From a checkpoint of a small transformer trained on Wikipedia.
Size: MLP 640 quick GELU, 5.55M parameters.
Architecture: no biases in attention or MLP, untied embeddings, normalized queries and keys.
Training: a variant of Muon for these matrices, 6489 steps.
MLP neurons of a small language model. Each row is named by its layer, matrix (up: input weights) and neuron, and shows model dimensions 0-63. Each number is 128 + 32 x the weight over its row's rms, rounded and kept within 0 to 255.
A block is one neuron, or neurons of one layer that tend to fire together. After each block is what it responds to, as a language model described it from the Wikipedia text at the highest values.

L4.up241 [174 120 122 108 131 122  85 103  57 163  83 172 135 138 123 111 148  88 102 146 161 145 176  55 159 127 143 155 120  94  95 148 113 119  99 192  70 130 180 170 131 138 153 130 136 122 160 109 130 140 106 173 137  96  91 164  88  97 171  50 108 113  99 113]
L4.up314 [155 123 124  91 121 129 169 171 133 138 100 157  64  90 110 139 146 114 103 138 129 125 117 130 110 169  26  75 123  85  70 142 137 107  78 162 120  50 161 153 121 140 119 147 116 127 158 120  94  89 169 142 130 119 129 166  82 139  97 165 123 103  93  98]
L4.up525 [122 121 123 110 111 159 136 160 114 193 185  98 176  95  78 142 130  74 139  90 122 152 143 202 105 142  89 131 139 139 128  88 146 160 170 144 139 130 145 190 110  85 197 166  86 117 121 111 179  87 162 128 150 110 204 129  96 139 155 144  98 146 130  78]
L4.up639 [108 130 122  78  64 145  95 104 200 142  78 101 137 195  87  92 137 112 127 139 134 225 163 174 112 108 125 157 112 122 108 149 152  79 103 175 155  83 172 136 134 151 110 167  54 162 156  92 151 159 101 154 131 115 116 120  82  54 125 135  94 152  94  76]
Responds to: Indefinite article "a"

L4.up45 [197 108 121 126 140 160  67 154  92 137  55  91 204 109 136 137 119 115 109 158  81 108 157  91 122 115  78 130 100 143 147 167 112  88 109 131  71 248 122 112  58  86 141 118 141 109 155 130 118 171  21  88 197  91 127 110  91 139  82 104  63 156  86  95]
L4.up165 [ 96  96 141 150 106  96  94 165  85 124 119 140 172 117 105 141  79 111  83 137 160 166  20 154 173 135 155 164  58 127  78 116 106 125  84 132 121 207 146 197 115 166 119  67 188  72 156 124 105 146  54  89 143 168  73 144 114 134 110 157 129 139  98  77]
L4.up347 [108 129 147 131 182 100 126 157 124 183  81 170 127 156  92 101  71 138 130 146 141 101 120  57 167 116 116 132 180 146 144 116 119  79  79 121 137 112 129 178 109 109 147  93 175 103 208 148 144 110 134 127 121  92 117 154 131 128 154 141 142 141 106 136]
L4.up509 [124  63 100 109 137 108  64 126 111 123  77  99 101 110 106   0 132 134 128 146 102 129 132 142 121 154 152 105 169 138 100 148 141 153 108 115 134 113 110 112 132 142 120 141  99  97 141 159 209  79  96 132 176 134 164 150 127 150 149 117  95  97  95 143]
Responds to: Mid-word name fragments

L8.up43 [134 135 137 127  41 148 104 133 115 123 133 130 174 155 196 122 133  76 155 129 119 198  72 192 165 163 137 198 111  83 107  86 100 102  92 139  90 164 100 144 122 135 138 146 156  99 144 118 105 123 156 149 129 164 115 135 111 167  94 147 159 133 152 137]
L8.up250 [ 92 135 102  80  77 157 104  65 140 139  85 161  98 187 123 161 146 111 106 186 156  90 140  66 108 130  95 110 136 171  42 145 120  91 115 132 157 121  89 126 165 117 114 115  53  50 125 125 180 126 124 179 157  74 100  91 157 128 149 140  88 146 167 137]
Responds to: Inside multi-token names

L4.up104 [ 71 101 189 135 128 129 120 145 143 124  70  93 105 106  94  72 155 140 105 146 113 108  71  77 115 130 104 130 130 121 175 103 161 140 151 138 158 123  88 138 166 113 155 202 158 119 190 137 109 118 106 113  98 115 129 112 171 159 104 150 116 134 118 126]
L4.up162 [131 123 155 130 111 182 133 165 147 160  82 123 157 145 152  81 148 221 125 139 122 110 131 102 140 135 107  50 106 181 130 108 113 150 100 152 104 138 142 125 198 123 123  68 101 156 166 150 132 128 136 114 135 101 148 158 128  82 134 124 147  96 161 107]
L4.up167 [155 119  96 130 127 118 128 120 168 166  92 113 116 127 141 115 111 156 155 197 106 172  74 178 118 116  96  71 103 130 147 160 175 114 125 177 167 115 137 138 136 153 129 114 196 132 171  81 127 128 108 173 170 106 141 145  99 101 174 148 152  69  72 148]
L4.up192 [113  89 123 137 153  98 153 200 168 142 108 139 136 159 145 134 106 116  88 107 155 122 125 122 119 163  63 132 101 148 159 136  81  74 148 157 130  88 133 108 102 169 176 129 117 172  89  93  92 128 144 128 181 152 133 126 158 140 129 130 105  98  67 134]
Responds to: Apostrophe in possessives/contractions

L6.up13 [110  83 139 146 182 124 175 115  64 169  89 193 135 152 137 182 157 145 119 126 158 131 175 145 104 136 155 133 210 139 138 117 132 158  89 129  83 123 162 122 158  85  79 162  98  71 101 128 128 111 108 138  94  85  97 108 100 114 134  97 110 197 121  68]
L6.up69 [168 156 193 179 112 137 144 139 100  83 122 137 149 148  97 132 162 171 156 130  97 159  97 140  87 173  94 106  67 139 158 103  80 119 113 118  74 207 125 100 123  92  99 189 107 101 156 118  99  78 122  78 179 136 153  84 160 135 192  69 128 174 197  98]
L6.up212 [130  86 112 130 144 246 121 118 147 153 139 107 139 170 139 149 106 116 112  93 148 117 101 135  69  90 155 147 114  91  82 110 167 125 121 105 143 122 176  93 122 109  60 113 100 167 153 106 132  79 145 203 123  73 105 107 147 108 123  77 125 145 137 118]
L6.up232 [134 183 143 125 151 118 139  82 124 140 141 128 101 139 118 171  93 175 104 163 168 155 129 130 133 165  87 138 174 131 109 128 142  59 160 101 147 120  58 106  50 119  79 116  92 144 155  76 110 111 104 120 189  63 119 145 117 170 140  96 152 119 132 154]
L6.up234 [134 156 149 154 184 115 109 116 117 112  17  88 104 134 104 125 188 141 164 176 142 150  98 173 154  95 161  93  78 118 144 195 104 176  69 134 124 133 138 186 111  91 161 112 137 136 123 169 162 110  98 143 137 108 140  97 168  26 158 101 116 170 136 156]
L6.up392 [131 139 124  98 136 106  90 146 105 132 156 113 156 151 103 134 122 114 118 141 121 107  99 110 100 134 129 152 139 183 108 109  89 106 118 191 157 110 186  91 140 129  78 136 150 160 147  92  98  65 116 100 155 117  94 159 173 118 126 133  93  67 105 116]
L6.up482 [126 141 172 160 185 127 186 168 129 157  83 162 138  93 127 154 136 170 129 146 150 138  98 150 112 138  94 101 106 147 147 131 120 117 138 157 168 154 105  52 143 123  89 127 100  61 125 123 125  97 164 133 123 127  77 100 152 149 123 147 142 108 196 120]
L6.up562 [101 160 138 119 132 160 112 197 146 156  96 139 176 126 111 158 115 153 114 141 102 155  90 113  95  69  94 116  85 118  70 183 116  79 115 130 178 113  62  86 165  74  78 136  92  85 109 110 123 147 143 134 110  50 177 173 141 170 161 159 175 133 211 153]
Responds to: Possessive apostrophe

L6.up83 [120 124 164 129 159 147 125 170 134 122 114 144 112 117 114 127 150 119 136 149 143 161 147 200 130 102  84 128 161 138  65  82 129  97 126  87 124 168 163  89 166 142  88 127 153 168 158 114 149 136 122 154 107 110 128 151 119 123 166  97 158 144 198 133]
L6.up175 [116  98  69  68 172 174  78 122 140 122 117 103  99 126 122 100 162 163 127 142  84  75 110 124 159 126  89 146 145 104 129 161 121 142 145 123 113 185 174 133  62  99 120  37 138 157 159 109 151 121 108 159 121 154  76 134 118 112 128 122 137 191 146 105]
L6.up219 [126  92 167 183 166 150 124 167  78 151 113 115 177  69 130  75 169 126 177 182 117 103 167 136 173 166 113  95 158 160 111 104 151 120 130 190  95  88 131 190 157 105 117 120 105 147 183 160 142 117 128 172 135 173 148 116 102 112 130 145 157  25 136 175]
L6.up242 [120 134 115 149 140 152 129  97 101 154  83 138 150  62  62 113 111 174 129 185 159 169  99 154 152 119  91  94 123 140 145  71 112  70 164 143  64 150 136 153 130 103 172 173 101 139  79 156 153 139 115 167 126 145  77 137  98 151  45 152 130 148 133 128]
L6.up254 [160 100  89 149  99 121 126  77  88 110 146  97 164 121 118  90  70 155 114 120 135 160 165 158 159 130  61 144 111 185 146 140 128 152 131 170  72 141 116  64 124 142 173 138 145 135 164 178 109 144 109 163 127 116 134 134 113  97  94 129  64 115 139 111]
L6.up276 [116 145 120 137  88 152  53  79 142 126  74 109 104 127 111 116 118  92 165 187 131 128  96 132 123  88  63  65  95 169 101  94 104  88  90  98 124 252  74 142 142 149 108 132 133  85 175 142 170 152 100 109 129  79 106 128 129 142 140 147 134 108 171 116]
L6.up542 [135 149  34 120 163 135 110  98 114 153 127 102 191 101 117 108 123 103 164 110 118  89 126 203 169 140  93 125 137 142 137  92 136 138 110  98 125 139 139 176 132 133 160 175 157 145 134 131 159 127  67 161 128 153 166 107 145 124 124 161  92 133 152 175]
L6.up568 [131 157  72 128 129 155 114 140 127 181 146  42 125 121  94 145  71 151 116 145 157 151 164 142 118 114 179 149  96 160 159 172 110 146 122 180 109  96 128 114 102 138  98  83 132 164 165 156 101 111  73 129 115  76 146 139 110 145  98 103  95 154  84 139]
Responds to: Name-completing fragments

L8.up143 [163 155  58  99  90 132 199 124  91  99 179  55  98 112  72 125 122  94 170 114 135 132 103 167 140 111 141 103  36 125 148 132 140 126 114  89 100 132 121  88 122 120 108 168 125 136 123 168 181 139  86  31 123  91 128 142 115  96 145 135 132 164 105 162]
L8.up598 [124 118  54 115  97 115 144 158 140 100  39  43 133 194  54 158 123 152 146 114  88 102  83 163 125  64 118 151 147  87 149 110  94 121  95 147  67 130 123 137 141 117 154 127  89 135 136  97 128 179 102 105 137 141 148 110  91 120 137 125 128 126 166  99]
Responds to: Mid-number digits in tables

L6.up76 [120  97  94 131 150 117 122 124  94 171 165 137  69 149 121 127 157 131 123 105  98  55  67 123 115 155 139 148 133  72 154 119  62 137 121 172 194 116 147  90 118 129 101 120  37 144 161 178  90 141 100  90 120 115 116  75 166  95 178 133  38 119 114 129]
L6.up109 [176 119  47  66 110 135 114 165 123 177 132  47  83  62 147 113 136 125 158  99 144 124 170 154 136  94  92 112 106 109 140  53 131 138 129 150 185 122 182  91 138 118 114 129 101 145 111  82 161 112  91 141 141  63 136 104  66 133 173 132 130 161  98 108]
L6.up313 [114 107  72 142 126 203 124 186 129 130 109 133 108 114 138 119 110 152 100 116  98 164  92 127 144 145 144 148 117 103 151  59 121 158 175 114 102 155 105 126 169 123  93 130  99 116 111 127 112 153  81 173 191 177 149 141  94 163 121 152 157 120 125 176]
L6.up350 [116 127 111  65 113 111 107 138 129  67 168 177 141 150 129 107 100 100 139  52  99 159 112 160 122 177 117 125 133  98  97 106 157  74 119  78 166  99 125 125  40 130 122 128 116 125 125 146 176 124 140 149  91 102 170 128  99 162 181 112 173  95 161 123]
L6.up352 [108  94  80 137 146 146  66  87 114 145  69  67 101 177 152 168 129 180 122 191  96 126  48 137  95 130 154 153 105 101 149 163 114 148 149 184 145  93 142 150 122 154 120 113  57 143 149 125  72  73 127 154  89 166  84  85 109 163 150 106 157 117 114 124]
L6.up393 [127  80 109 100 105 127 141 109 137  93 110  94 108 153  81 148 131  99 127 118 176 145 145 165 162 160 128  72 134 106  29 142  64  73  47 166 158 153  81 174 175  85 160  80 139 143 122 105 100 143 145 105 140 117 104 127 117 119 113 134 134  51  88 145]
L6.up459 [176 148  43 123  96 120  93 140 161  82  85 118 194 165  88 111  95 140 154 115  85 140 150 123 143 159 155 139 145  96 145 130 144 143  70 118 139 130 178 162 131 121 153  95  90 179 115 145 108 189 113 110 112 161 181 105 133  98 117 109 109  87 166 108]
L6.up518 [120 161  56 132 103 139  98 123 145 103 136 116 117 214 161 133  79 161  98 119 106 145 124 151 110 142 114  89  87 103 150 114 109 146 143 176 150 118 155 149 114 138 104 151 137 120 118  65 112 129 158 128 180  95 133 148  98 109 110  44 171 145 118 219]
Responds to: Word-start after boundary

L6.up78 [119  95 131 168  99 204 176 120  84 121 159 121  87 197 159 180 153 155 182 179  94 146 146 138 108  36 119 109 125 109 135 121  99 163  94 154  93  94  72  72  88 142 106 117 107 113  84 128 150 116  89 127 121 172  58 157  79 150 145  56 191 102 131 162]
L6.up87 [126 160 130 111 137 119 108 135 101 124 186 127 163 188 136 124 168 141 144 121  68 207  92  80 117  85 166  78 158 140 168 155 110 147 138 156 108  77 164 134 103 110 100 190 157 119 122  43 153 160 140 105 162 133 166 183 114  95 148 116 130 103 177 127]
L6.up167 [134 139 130 142 167 128 126 146  82 102 112 120 123 121 101 135 135 114 105 130  94  85 106 184 105 112  55 162 165 174 126 143  75 136 122 157  92 117  48 204  84  81 110  82 138  74 122 158 100 133 131 107 127 150  52 158  82  67 117  92 123 135 108 138]
L6.up255 [127 159 161 136  39 150 152 150 182  96 152 118 124 174  81 151 136  78 155 121 118 125 123 102 104 103 122  58 121 139 150 182 120 169 107 188 173 162 141 133 114 105 195 168 112 144  99 177 117 102 118  91 136 110 119 141 118  94  53 129 160 178 122 148]
L6.up527 [139 110 163 133 144 131 136 158 144 119 105 127 110 170 173 115 152 173 135 146  73 172  86  88  95 121 106 154 167 188  91 207  91 112 134 126 140  88 165 185 136 114 136 148 169 147 119 105 133 114 148 154 112 130 142 139  97 133 135 137 158 106 151 103]
L6.up537 [ 92  69 120 153 132 219 119 124 132 134 143 156 123 112 109 104 100  85 139 106 150 144 156 145  62  98 120 138 151 133 113 174 107  64  94 142 110 121 156 183  81  73 155 127 130 126 137 117 164  89 116 124  77 159 161 161 115 157 104 119 178 106 143 181]
L6.up570 [106 110 138 149 115 130  79  97 103 188 172 123 178 111 136 182 136 115 187  75 124 136 160  89 109 166 124 126 141 164 158  93 117  98 143 155 113 120 146 104 143  98 172  95 152  81 129 151 123 126 102 160 106 143 140 144 108 164  84 103 144 103 176 135]
L6.up638 [120  69 146 148 141 167 141 145  52 159 121 117 184 120 130 168 221  83 141 158 120 108 131  74 122 145 102  98 141 153 203 156 135 108 119 200 154 104 112 150 106  87 158 116  96 134 130 180 191 135 154 120 139  91 161 148 201  92  98 100 100 115 150 195]
Responds to: Paragraph and section breaks

L8.up434 [176 151 135  70 145 146 144 151 138 152 113  99 155 140 101 139  76 113 206 123 112  90 141 135 144 126 138 168 182  92 122 102 149 137 150 124 177 132  84 155 103  70 101 170 180  84 150 116 163 128  64 153 156 134  84 125 172 119 121  59 162  89 173 147]
L8.up536 [131 114 149 102 111 156 165 107  80 113  87 147 126 173  84  90 127 132 125 145 109  85 143  57 157 130 113  80 157  99 139 154 100  76 134 157 155 113 145 103 140  83 131  81 188 148 121 125 131 199 138 136 142  16 170 169 151 104 169  61 152 151 172 160]
Responds to: Possessive apostrophe